MLP neurons of a small language model. Each row is named by its layer, matrix (down: output weights) and neuron, and shows model dimensions 96-287. Each number is 500 + 25 x the weight over its row's rms, rounded and kept within 0 to 999. Numbers have three digits each. A neuron's up and down rows have the sign that makes its largest values positive.
After each neuron's rows, "fires before" lists the tokens most often just after its 100 highest values on Wikipedia text that the model never trained on.

L2.down1417:473497473481485445503458505448511517509500480476527524462489519467501554517496478539529513507516468502505506514474509476489490548490504505527529494549500497493547468514526534462518515482531499468540504504515517491484494485463494516471501483480444515507515482480499536536477510535480438527523526478504469492496454475538518533501533433493488490540452505492478436487514503524535500477468496489466464497490438480530489489513489475507504501500530501493509487489470529486510458507494504530513471550477505546492546510507481509529534503474502516488474502495517475493524462478488478469
fires before: " the", " 21:", " least", "at", " one"

L3.down1148:504525572470505509484506462479516487520489515464475536514507443488518481522514471566478482486502481495474521494488459491511477469516551501488513501517499531513470467476477493524482522470457490511510526501508524537486488548504556510506529484516475531497486481506514511529494527510520507471515510523501476491450496500495490473498490474486483507491455513458535504502510469517482509511513487491496514489506487551503502482528502455501530542488505474508508473494505486541506509490494459466498513515494506478492522482501503513473515465469503527494551524512497508499491505512486505490
fires before: "\n", " %", " ", " Votes", " ±%"

L3.down450:522524481572483509493497504518466489487473540524537457508484489515499483518488472469521492524520502486518483481459536515510503526455442485528493504493507510507547469480515493486496507526488474469484530469496468509562468478516491470520522490483479499492498436493545524458478486490500472449488494484497530534457512515519439496487483522522471483522534460497535512484494469538467486504463520496480517500512502501458491513518495520476501497501524520521463485464475517457551499498515466449492510499472502508477529496509460531519544520467500530498487455514482522538442487499520505506
fires before: " |", "ang"

L3.down1303:506505545500537488462473455478492464518454517530508477512489477466517512509491492478520508460516534506512525516503517487514501485486472533494562531497501487483532519476566507497506496475494484534531545494506505430507511476510474456520492509453500453536489490499506485499509508512499471530492557516539500464501514530423506528490546517496543486475504520532506517497505467489540487486509527506472509476525491489541518493498536445436472490554493528525506502503495466461500504498465574523547481490487471502492551519522483494466532491500532552534496477493513484524502510497495518506
fires before: " |", "3%", "9%", "50", "5%"

L7.down1102:512496511504478508443567497481534529442495442488521492486511494517483515496538472444526506467525517494518533501521498539474529511510438467499526465485501509534525543502537526510508496466489494525448516504504445473486575508520501532513538549514520493500496464468530515476529498497538508531492521492478469443530533521470496495505511522482507514517563504526515480462514509521517526465511525537512495500486491490488542554476538525519456531489467545476494485466499495511480511504500507494512466485475476479501534468501448502504508499537493485492513489481534487486494489504505512499
fires before: " |", ",000", ";", " /", " m"

L2.down492:499498496464463507500514492518494486508502489504476529467464512557500509485485511504486515486500467484512509511513518471555468464511491478501498528525520560480453481471507515550475500504490449485502505537572535508529482516503470532507457534510516459521486513496531533461492482490467492518493543506471495470521524450531535485504490494452474530511506507508503506496498502517549535542477533476502491466534443493545478493498476510477478511499497472508498512474518499525534472491534499524501475479478472508520530501487487500478535446530524511505504527551485494536522524517478518537
fires before: "|", "\n", "-", "\"", " "

L2.down1050:518503417515503524518491473468486496451556475465497486511528509502482534493522525542498495523472482485548511493517463462498519508489504485502481465497506502507466515505482494512491486512534480493479542539493465488510506527504487509469481511474510519480489505475478479482520523527472497538469512511469525475537516476494496486522499479464499517527522474476472458523513511553521474493469502502497477536463441511486469492480497506475498515527485520509462519504523499512478550513467521530538472526496494505477514468492481505470531492455486496495504492465477522500535531543519532478
fires before: "-", "\n"

L2.down1363:479514484483516462507477479469450495476479528536504494595515514485521446501507500479494538513427516536514518510482547513484495508501531480488528474496511541502477527483553516477490487534487480460448446504504502515481484519467550507504486523502498527496512478442504506467475478478524476504483494522508510483503522519505556455490463500491462502486433502435496495455490424522470474540551521520510474488534478471516503494467501497513529514531518503516479514512513501489467483504530491451509501418501509529492532490496509514468476491505496521498538471511481473502489464492504466514
fires before: "\n"

L2.down461:523483474533449476515471498481475494481547504500522492496483439535515492521497499491463500481497475518437479467512528495497503466529479546506518522520462515462493519504500493462526536503465500456531479518490503528480461505542483515513499480485533517467500468471495537527453511504534514485503482487527510506498535521498454530462468509485488498511500508484469476518524482526522513492436448498510498524505530479560484501503478521539519507474470580457500526467511503488499519501486471533486503561479489493502560507511530497514517498534469496492461540466538489484511529563520500513
fires before: " |", " -", "\n", "th", " season"

L3.down1020:469510521513498462520509508492508481506576473513498497529468473510525488519480508485506494508564484496498481467485472509481518512519530513492509517495489445525508488513509486506520504516483489473492519485513504570520443505467515509532561488478508469492474507522515534506485462492506535510504503527487511478471483547495468536512493505484492509509500470483512507468489500491483500498505490509480483519536489500471504488558514503439539465485489454507572466523486470539537438480503500515469514476503479492512505476462527535500526512478490479499504509488525497486508527506494496523
fires before: "\n", " ", " as", " 5:"

L2.down256:528502479500493483524533509506468496498525489471527489482491484578511521459556483497464510518454504487510433487458483474485507487502571440526484487501524528492505508519471495613532446511436516496491511522464506521495472500508517493516530468495492530514465494501477484500488503517482476501502518465524545507522516531493488503556493522504461486474480496482478531469530514504502494485501466493480489455510521486509513496525487536517464516498526520489528487466482521533504488482477497540505519497470466497491525494539501491489539493522504525542484498477485528495472518494523473517
fires before: "-", "\n", "|"

L2.down1169:434461470558489556504476473523511498522469519500513509501472488444509499501478518464477532516496468491494544510510526497466506523522485516537499523472482472491512504520474502524521551500509486511512483467480485470496531480514505496479466497464520518500527469488473524524454503542459526462472529483504490482494515543482506498459507540481509513518510467527466504465539464549501473481518529473486512506512521484492466493491518533489491470523482540502483550564475509485481492489537483512464488503479494512535484511517507499517561536524532501531495485468527532514505517483450468488
fires before: " |"

L6.down871:480484492494467502559498481499505475503528494419506511534482497510499504498485494531528476476524475478477579507521459477497508468531475483479483457465511475530520492527513472506495483522498481483496530547527533476485464516479503507486502490532464496507513532507487503512468479483542512518498500514501470471448505505553462515514523471502501515494460475457558503490486502520470503490506480522471499538533501501464430534488502533503503534507505460470494468527535537515460504514510432497514574493504537488554457489511465496493532478510481518491483510531515501487449488457503500500
fires before: "-", "\n", "man", "P", "orf"

L2.down886:514516504492499514505492462493500510508511523480529530509484525466551480522504511482460489465513532471502475493530484505490491479535481483500491486437471507532522513473451488468499437527501512452526459509478530503494528530518529560514508529497505492506498454542500496501484496485478561509500464488552530500539507462491512482470487472486466486530469524499502480485523484521482497477525511485476523460476526457519517494517456513498488509523517513494509514512496496537508469488483477534475514513488481551513502528527525509479436517490502500527501513485488477523498507461473525530
fires before: " of", " since", " and"

L7.down885:492473519523501478480505505451472491473525485498497495487491542547504477496471500498502474475461518533520494494507501483511471500437489470475494534493496547494520540494487531534512471507485544516530521499510447538473497481522500536507456486500480438485504516510493526521463496477511496542515455499465483495504467525520492461487521504471475517488538520504503510537489522487510495486493520442494517492510544517473514511494510503489503465527538485509499458519459508473500475512473500518483466487511508498519487509497459515538457503532493516486533536535493458517544513484496507457
fires before: " |"

L2.down38:498504522471487517540503521516538440477486468465547515550473541489488497495492510495539504522569537504502448525507516472479535502506503512492445473527524490534500524490486493532519540490500508477502479504526547467471535501464467471493499521464480472509543449565549491493494485463538471533479484515514480524517513533521518511476485500495494470490478450518506524502499523533507462462491509512515514480468529489504512481504482513480516482487506512504469508503501542539487495520486478486529529511523498523538436530544515498521525518551535490470472496496489496493487494511502490519
fires before: "\n", " —", " "

L7.down540:521494549519472490502479494511495501484469496483541518527527481482474447505530448492477493531489500527517536515533501565492507464491530516441478527505477504494446497488521531500526506518518456496499514486515471544484542551494534528457496456501552533492509485516492498511507493482490450500491477462525494513485528496496497420469515544499510491505506528562543454509500478522509548491482456498530536543449526526483508482492520521502523497528506532522443482496503535545468509508493501518541482495488497483536522499528477519521511564511466459514492478451492508525512490502524468504
fires before: " |", ")", " by", " in", " of"

L7.down664:539475481520488506508500495529547504498474461484489511532474531479456506528536490477477482460491503478476477516485486451494543475520478508458528497489499496475517450504524541487458505484492458474534550488489479490472464472484520446488551505498474500485514492517478485497491470486487544496514467498477506442516540536520515500537513539509547483512482486525456513485474498494501504494541546477446468497509524467472486501481457490538462517510490493553508477482512469484485497488505522467512457448519578496491458510510529505495513507507444526537495551477471528491482523496476516474
fires before: " |", " 2024", " 2025"

L2.down939:497490505479501526508507486544519470497493502480530483495539470526485522463484471491512518508500487472540505525488484507441519479538465486483485467543452541485498503492494489608539495496494491502499537497479512496532496499493512468501480499497492493489534542541522474495510539496540499477506493517541542457499520534499491476542490504491469497484438555497475500530525467517546493550520484506477500471515554491520502511506480511506451519473508489513500568492528517502491482477516528489525510497450494499536487527557476493497524483484518480515476527462503473512492485526503491484
fires before: "-", "\n"

L7.down475:521523485580494498517492549538500486486487500495499507544490498499488501445518522472506504567474515477501555496485495471465511523445517480506466488518492505482491454500481460466495475486453508474465485509533479483475502515491518500551514482561527492465547522515506516463468505485496484495457473496478478509522501494505489482497484493494511486476496476519494507550472481486537481516485497509504518504524474513462490492513477546484502508472480490473472542483526523499542443504497519479461493476482490521543550476479489489520466499471491542500495510495498480505517509498521520514
fires before: "\n", " |", " (born", " and"

L2.down260:494477529538522498511482476493507437519496488513538495494495483522503538482537530510481504513512509486454468542537483487509485494523505520506550544482521478497520482526512485377462482489486479490492465503477535500510484504479504525462518485453515566468501500501506513495435496476492532487496514518507531486495450555530528511489499464483501500484498461517528519506506459497432503494481481512475496536529501467543519496474554543524514534514546471534453472481507491487468528497507518501497490557438531506505512503439511489482496523485517540527496496488538500523460505505538502542
fires before: "\n", " The", " He", " It"

L2.down1348:457483550496492494474501495479530478510491465503508531477514471505515539494512479515494529475507469549505538497503483442530484449501526467504510482497503457506516536462489545473492516487467487479509506509549480491459449527466501485524475508523454521499527515523513575470520523484541494478487483513482499502512463508484518501533506501490437517476488497475497505484461511542474497506498509502478544488509495509471542487507513528482517500518507465526487471486502424548510501475477500497441530463527523500492459505485515514486496488486474464483550488490491589481541477479464482524
fires before: "\n", " —", " Released:", " ", " 5:"

L3.down86:517530479511532487498534558519491487531527477547493485505474505459455501456522462495517474540517498498520478504508476490508506471525517494506509477504504507494504484532508513497444508454521438515482497520496562530500454453494475472495496506475502477481499468495520504508493451453484460510467488476461499515516520476544441514485498517493498526505490499485506496485530485522507548469503520456521499482509482539480506492474481504447483519544487511539559531485515563553525538488503488465492495463483493500514516461479496519507510505489508498537476503517518502521505530539483516510
fires before: " |", " of"

L3.down937:447473526498516502512511492488537504529501519504485529505489485502471501503506481499500504474498470470504477512460468528485508528514476502488525478517489513479519497465492539514469532488495444488498490478497497471519483533521490541541507507485516522471502495504490514500537545484503495495465473470502507525518546502502495494501517525526519481506456543481486472529505469526487513445542480506476505483495440493507453484517495477487515530544478522525502483548508463525478487528518488485494532455510488534484481496501525510498511487527526481460514466532484497510486489479522463459
fires before: "\n", " –", " —", " "

L2.down597:525516486506492487466488487530478522485526510495482504521484514481481556513447487544512543509484484492531495446522535516466497473560470496473496516486474497525534532517543531487492495488452482503495502497491462447486512489476438459466491499481498449521501460473485529531493482503461490508517503506523477507505504510516537494497514505487509489536469498506494528486523447533485516524463509501482525479464486504529505462502461508473483533533494463460540482491500490502460517527508472469501492473493519506507487540504477531539525500476485534514511521485478488492485454480515508471
fires before: "\n", " |", " is"

L6.down95:501464502558448492518521511468512474503478466530454505524501509477483539503490514465503502536537494490551513461538462484453458500510500518521465488495467499475542483513499502437486551513505535483505544500465520494466488499500507509509506487485494512495545497523518507498475459459487497512516490490498508517487508479473472528490501456490529492499471518466482524521483501472467471481495470499495548525479476555491505473444495473533558473513456501470491504537502515530471482528522479515467522501507516447504529504460507521507484503493525532500504535512552494524462494545474475498
fires before: " |", " ===", " election,", "===", "\n", " on"

L3.down519:506508477516507504521507500508515496488519487461529514474507497494440508514492501490527540504522524471525475537497505531473534521513494496519519513468493478489523504468488499492478465512496518490542503514484436513507506498527505525499500517467522478487502475489505477488492441522464480536484522563524486510492515525477491518522506479499486432558534519489488493518505506482535495447509498506503523493503509522541504487496457474521479506549490541496512476492551465475489532530509472479503511496530483495513504497525498519498538493539488538520504522483454525500499493549455479478
fires before: " |", ";", "00", "2"

L7.down1297:500512483473496458461520525469485460480483508490538488483515495493442498466490516446492463508554517499536519502509496507491473511480508473474495505495481501531498531515519533504491526504507494472515521468509492509457471522534471487535506497491486493489545467484489510478528486463528519440534548533523489507523501471548511509512471495509427512525504438503483456472534510530536508506482526493489501535506493500489527514572482454514528526501532494511528526498486505485553542500498512528502533489535557542461495486481486527519512496513507524544496512484456546461485490509465462504
fires before: " the", " least", " a", " one", " that"

L3.down1528:508491513497483521497460498502508493488471505537522480501524516519513504469498497486501490483531493520505529552524489512487461472503494489522526482484472545442497486456472511463541449496519492494484482536507466487513487464465492483496516496513466530497514501492477506513513511477514487515493547525495547508499496556522493509469493527470480479532515537444479485485493461524520464517540481461529493462492537492526525498461503540498505508484498517491490522483511507501507488471518520521494507499498471487510500522505538471492475448511485498507481472522481499497496493526473520488
fires before: "\n", "-", "|", " 4"

L3.down1119:461476491464538471479508528500508473546446482501533515531477503511491498478503528516539465510453513498539548506504503492484523486453496501495495523518496487494501479509451510508486493511543472525500498488487463513529484470504521520531553561489483558484493486490514475520484472514500446489512501534456477513491483534484511460469528570537483491489508532538490523538508482532495510517517506526468510504522484530518498519502513526462446515504515480520508534485542501499552516494512529537515540473479460506495483494474458530497494490498550489502481506484539485529501515470511490518
fires before: " |", "\n", " is"

L2.down758:503533508482531514510494506501496509478466534499544514509526557475492468516477525493524469495501453484546479491503542541487555470504488472507497523518494543479494530514508512511531514486538486494483457517526525540430499500521503499513498473488516522499499496536545483500535504495472533501510511480510486518486511508519489540506506511510478503494479517508522485470465474472491493481513481489539461509512486510472490506527514458524487472467499508526547534501508478458521503454485527528530517501516473510508535451498490514537481506498481462539507530486487498515535473510471511503
fires before: "\n", " ", " January", " Azerbaijani", " -"

L2.down1422:520484509496548473481465477533547479474439488471476485472530560525535512523497466509502473510537506525492526501489529501488497527483497480494483478523495477484506502485499545502529497475477500537495518473465501517483450502493515485476517514470490519495540473521500474489447492503513476506512500494493498521486504505482516480513508507494511530509526453559513475529484512488503497511485536512522454520492506521471483533497557518479516512503483505489500531483516476487533530524506525495537506487445497517488506499551498506506533515505536506501476522510505514514543541519527478495
fires before: "-", "\n", "=", "200"

L6.down1027:518477510504510506492515468507526510486526543527445447524511515493507501510523490502485520459507501533467545503430535529498517529518514504496482554525504501475495509470480518508516498509563523525525525528480515523466474505516456489506520511497518510523495495520527528457518526484533502485505496521504473473491533523502486477479526493450462544536541505522496471464530502536530523503543549488496455537484516519501511487488495493489483504511518495488487479512456490552491552502467510478501474480528480495486484534552522489532490514498471532500519517485502486533507513526519484509
fires before: " in", " by", " on", " 15"

L7.down1025:496489538452504534503522526483543524495509495511491510546491523508495486544468555537490499526486457511488524507493480524496515485507512505488508521502474491494485451496482506518502483476496514523564500504506532504488459468532492474480502539501506537483537463487483525509504524517504498481511474490536527525508473491487496495470448451480480491494527513479475486511475519511480516510485533473522520512456516491488534478534532489503519479499477501492501475488452452511504450467432493468470510516513467487508526521554552512483526492541496520473503521480507492501541466521524479482
fires before: " ", " |", " %", " Goals"

L2.down929:542474502478484489436496518466506526448471510491503496428465508499471518434483520542488521498505487500480490496512486452492506518485498439488478532456536460489480510490508517487506465446474510537477511524523471486511516513499484491483483571483491494500526506490439467487476548562489462501511503493489551518532531486511476480503517491482528488525553509476479534509458506501492500501516499502485516543544500498519487499490489455507480528498530497513480475501537439495469484492457528466449525490469490510451517494489498515481520494490482512474494487492505528473512492512540506522
fires before: "\n", " ", " 4:"

L7.down1316:524532510541479482485528444459497506484513506513510457518497500529468495518485484507493540498488516562518537498490532470483474497528484526472520427512468553536520493509502491475530473500527540544477482498531528488480539492499485488505504495471491531504505486511510494519463493491451545484535549457554510496447538490466527530495513512499475477506488466550469513470521509482543452499533523452469491485486490494493531508508522490470484491480525503511475547492501468489473492477494509492542477527531515496445505516516538475506546487467531487499511511511489548452463547515509516476
fires before: " |", "\n", " was"

L6.down545:488504463532490460526488520498498535544464528535503457469506462551486550500516503541517513511500492506551516470477491489489481504441480555484530555466523519540463512504517523545515481486519510499498531475507517517461503498499480477487493511521491555502445483536505503498518489511504520461499532521523540453499513528495502497491494456516459498470515468515530519494483467477490498467472464536504514487497504501504491477495513505493506541501469519453515500509459509474478495498473517491535477545476535503484548500502540537501502530504477495510530454533463505470492523520488485470
fires before: " the", "',", " a", "'"

L3.down1425:506498504508502510465470488506497479515498502492515484500494493520497465498464529439492497473471512522494551523510517519446541495488486483516525512483501534492464489507477466500477502442570501533483472517478478510514486496519507476495507509486497508479530527523496521533428494493442542468536484513492481469503495536484490444528469481488505492535503456500544511484519461494489528473530496471491521516450501488490506542555544548508495525500519513478495536505531489519488524482532489506495520497468459534479521468492474471492491476502497522458490518492476502485504513500511495487
fires before: " |"

L2.down208:527493510520531528503506518484505471519493493498515488507548482502489505530473524502469510484472474525452438517474516494487513531530532499499499517482493525466497476511483493598498512531493509527495492505494507471482499523510500435504494505543472503515495496493479528498500496493479518525523475469492478494514518519553494497519496499493489503508471499502494488486500520543513470529468514462486473529492525495499511484490478520524460517500506482446511566552532523510525534487467452504484480436467488471460524468526541515494473455488505498503515538473464479509517487490465513492
fires before: "-", "\"", "|", "\n"

L3.down1136:505506504468535477489517512498474514479524500526493472447510450497524483514476529493526483507492519499498465451450529527576528538504500517528454509520472526491487514489488522493471529542535512500486523500506525458530521470447490553505525500571508483504463529456497502531489514517517511479496523492467520514528471481523484513513465556484520501514517482480479503500511535495445497493529538530516503517471486494475513447514506523458496464502541471530541512517544518497513511509520524518508504501477495493518488522535521501500531491516533512498493499527487493507506522520517470495
fires before: "\n", " The", " He", " In", " She"

L2.down1336:546470497494501478485543505492446481474501502506507509445486502545491514495493468513526449521518458543533484474510523470460509454508509491520493531514511478426492573487508503489526480495499512480522474525508508499472479490535537487557508490449498528534499486456467498499506484498519516533428489470512493488470450484508528477527520454486472497503485475515506474483459546501483474462488508479489501486517483497524483503544520499479497502517496458466476457476487499500498485528503492506511466488498498452481524528545515515484477530472531514541517510481518439492503560523511505550
fires before: " |", "\n", " and"

L7.down1014:506506518498471463476511465502484513481495513483473499468501497528444508489469470486489506504480508540450485503492446498473487518529493488550480469491491508450493517482492543484506478460509488519468514513460514484479399532477517476480498503504529494466509510499450486483501504522509481554502512518496531506519523495544476495515511491512520515514523496468511508512516502525513510533472500474517457490516534545470536502494510485504505510520445516502474500484486512476504550459502542499530537551489453516514447498492484461495515449547473451536529475458498496510526495572501487520
fires before: "|", "-", "\n"

L2.down429:471498475533485464494499490519483475550461507518488497504461459482494490468487504473487522491501529471473477468522476499505479448542498437491492520463470518476507489468501511507520553488494459529553550528496457501572446486492480510469485474492511480496516482489476523551536519546464473499489465475481502477534488537467483513508514583483525494516524474500515527499502516510512517448496490509459484492509515515539485543535484525508524445520483515501549501513510460450557438486482481534461464515513512507465514495516483486512544479482492523512496508488513515520463538481481518509
fires before: " |"

L2.down1286:505463506540477522499483500550535453484495477464485492488505520542554510502483485489490510481525470493522489489489515498511504511543519471510459471461481515507516472497477465531507479510485491510513478443484504492470459498513497519529492499498456495485487559522461515509461498512507506518519511514498529504460515446518504441522484496458492502515496514462511490508516491534481470523504483483494478499458541518538535506478464480490505497506511497505463563461468474525517489522470498521546469505532506512512528518537509505502497524476527489515486498480497514514499486491465479486
fires before: "-", "\n", "="

L3.down679:492533466504495469495517465523559512496499500493489528537463498497473525523477536529525502473464513510495463492495543502496500490523512514479500470513511558467490486508469577543533510515464507546484489538557493460533529507511473492496460489482494488562493489476476486536501527492514513530517485450522484513541512502543490494470466482494514520531472518500474511490512513494483494472488507469468462467507518528518462544540541475515495500527519479498499520515513510523504530504485483493480505516489551502453498498459504449504521471514501481473487503457488473507501467483522468508
fires before: "\n", " ", " —", " January", " -"

L7.down1004:484508484456500535528530488510549484529533509513496520531483493461507526517501458504496507485518492499499614479518447550477501521488496513507540496516526504500520511499530523506447499486506498476535511493496449559478547527549519506531525478462496526502498476498484483547515459519490517508466543474479479467503468501493494507482528499484479516515526493511484536460546522518497478502516484509499522520472469494519478513527542513557505508475488492465484494509477497462528522499478501541464520525537526483465443466523479523473537498507496464528524551481486494520481523521497530470
fires before: " the", " a", " his"

L7.down520:512498540510486512468503460485501469488488464507470540472468526484438469513453511461508500529525507498486510492527499472492500511497457468492493528498482506492473475513491480524475518520448516474515505479516449471516486506504467489462513513452534504464496500484507503501504508489534560492528508495552504486522497495446532476475469525515525487522465530490500544484562490540461532489478507497503502488497506541518512484551486521500531477451567534487516490485516504484517502469492511481531510481490497508429525529479526514493514543484479497503553503480481527493445534493509513516
fires before: "\n", " is", " |", " was"

L7.down1207:521528494512520504493486521493536502491510494528477476476506502491487518487515467486512476527499497471459515457485483492489518464522513511494485523500456479487557537503481480458529528500548507509528438448533465501516488480470490484500531538478521494497515493510498497538497501536459498517497514491511514502491477493493508494504498492492486514464505515497483478498536475497490525506506502548493505519526512489493517508525508493484506495457483483524536506527464497523531502494508490468497450500461498499517473508490509469480517507504486500486462500504465471511509511521558457460
fires before: " |", " and", ",", "\n"

L7.down1211:496467495502485491530487474520543478467494433502488485533499480464499487527499457453505507508484500467482545496465501535513502525531507459495506443509487550499527530498507477511493472505504525481498493504469478538512507501542486521474516498503491478456550524487487526489540522512483434519535481497509482532498462485514500484476510506521519499467437507527503514526545516530490441454497537500485534488520513519518467490464506476479483467492489513487540492457449513493507496464506478523495497556488502499480484535498508550488524538499528476483517491532508501507519506466529561485
fires before: " |", "\n"

L7.down1264:533519543527524517487492489481503522527547495494527489525482531489506506493509541514510465485494490476495523490468497502521486473508508497492574545472496494476518461500514482456503513495495520468523499491462492492503532525510534477499493521527455472490457488476479533526497511542500496548508451486472485474504583545467494479478517489529517479529521508503477494543495485481477479477461520538482469476479510496532485486522499481495493495513545507517500504463486511533489544541468491472510508529513487483487513483501466532518525509507486490529491517499465514472489510478517466509
fires before: " |"

L2.down352:511456493480530511486513529485527463462514520491511468482518536476496469442488462526451495512500478499561503506480499529519482535511541505504458521521496506493507462487454467534499489466492547540503483463509514469503458522506445457503503474540462509504501506463537493478482474515496498538535497497509477434460539485468471515485457473470495501537464484502477499534504543522526495538519506512514496483439448501503484501503495489462452515484496512476503481499463518501496495447501499470500541474494535492477484506466472516467505502491485485493510532513470489477524527455501467470
fires before: "-", " War", " Championships", "|", "\n", " Championship"

L7.down282:511495501464507514507505501508512501482475522500529541465521534567500513512495487481491502514486513502450589512449507486519492464454506505490493520519535500508489514517493518418508528520481496515517475464502522493491597527503534528510469504522498450491532473513497482498489557496491523488517505441479508489497536488476528484484485505515472515482485493510498523535524501492489530574488489457502497542480487552461521530519508502513494500513548476470510490502501522504488494495492470483472495531451546490512500519467459497480510518498534487489472540453474525512530550474485515519
fires before: " |", "\n", " in", ",", " for"

L2.down1200:522480484489489500466536486490470487547475476499497472513509507544538482533540510479495506496497462515474474516497484492445498504533484551514476516465496517519493497478501512485478503524518494486465478497487493528474447492494529478490488509512500469491491461510476482505476502509510511466483478479459513474490560519510521530491491517481486496485506541490519503474531502529482442546511508516481511487558507467480465465501504501493544479514513523495508491509490489527544523483575496523479511488470496518494513513499467480519482501455513546515468457482486451464481501486495541526
fires before: "\n", " The", " His", " He"

L7.down1358:516447496531533508523485496515517506470478514507472518533451486453486529476501494526519491521537485493461557489498511523448487489505492472478545469472493511524535509521535503516499448523525472500528500485519503483511400493454482498474492526528481468500547493474530477507496462498490501509483495519484479485521521500500490508518527457535503515518479465543526488545442511478498464497511504509489523527489535500499545483503520510503516536500494476517501496515499491497517492498506541484526473507526511467447513451501533449491483516485487556491534505476495489536482503540505510496
fires before: "\n", "|", " is"

L3.down1124:513489466571491479536492474485520487511479516491530475478458469520499502560517546549479492546503490486489517569494526513501513486530478468508483481475466497459475473473486511490520494505532508475493470469482485511496431547510495473513538507506506486493505467476520490473481506512512477510478476507528516482491486506470464508506530503517491457441517506465508485506529478448475471482516496495509501501519474487526458508485492533523519500496448509513486508477472523460502532482505529520505502499471514487530508481517532518479476508481498526491527481537524523509501519531490508541
fires before: " |"

L2.down823:522481507463496502549508529485480504544529512494504505494482458465486499490545541509541459483521524481522507527540485531503549516456523512562493515469481497512513506486456457468510499501546527496480505504528500512517517526502467475498537502520532486514474445507509499501507468501485462536451532501490498516494485512539500508502505482492438449481529455501492529479491469490487482517485472521445503484494523517500525469522480519484527495501466531524537485510511503523521522513492522550500524512536500498532480486518481515541477518475504511460490476493463506477518478460478529505
fires before: "\n", " +", " Team", " "

L3.down1416:505509494513475487529491513459507481485462479526516508488483452476500493484539515514515487516493486488481530451501494496504515467489520508500514475490493461507502500500528509521548514513493510510497483466499495440491503462535540545482458503460499504511520510479452491499552504504501505430533486541540541471546495507494454469524493519492473483573542463465503540502470487515535522507512475524478522519520513567511483538515544528494537499523490541490488530523536455526507493486486516506465477472478499479510546499514527501496443538518499486504484506501520518516525503496503482507
fires before: " |", "\n", " (Ind"

L7.down141:508515507503464518514508507495503514478517512518436517519467468520472506494462503468504536535484490489493555483467499483515467502478505531514497534490476491468490505519496488536467486447468473472498499538511464468467451465486493587475501513474474513504448532483473492492494498493506573516472492453513525466499522475533525487506483508464514447521471477524507479503538504533501537476542523532489490473464477522468488542469531482508454547491523472521472507503477429519517532485524459516557487563485498492496495557530486478470489453455501522493525463494495531477463499508491521483
fires before: " to", " in", " with", " by", " on"

L7.down304:470533508476533506527454516483491492534546495483492516486489509514532482496542557536461500496488455514496536500529499508513469458537517466501519496479502504461469474526476534515495499540556528513521500506475512488515513492455531508468539522501477504474520506507502508499513477499495505479529513493536513515474485496519535526504503479505536517494482500525477490535480550479514479541477520467517519484475541529497513510523516528478509525525487454471553463516475520492523514548502484495500492468538518514499517489452489492464435504547472522497509525474496524479475498523475434509
fires before: " |", " in", " from"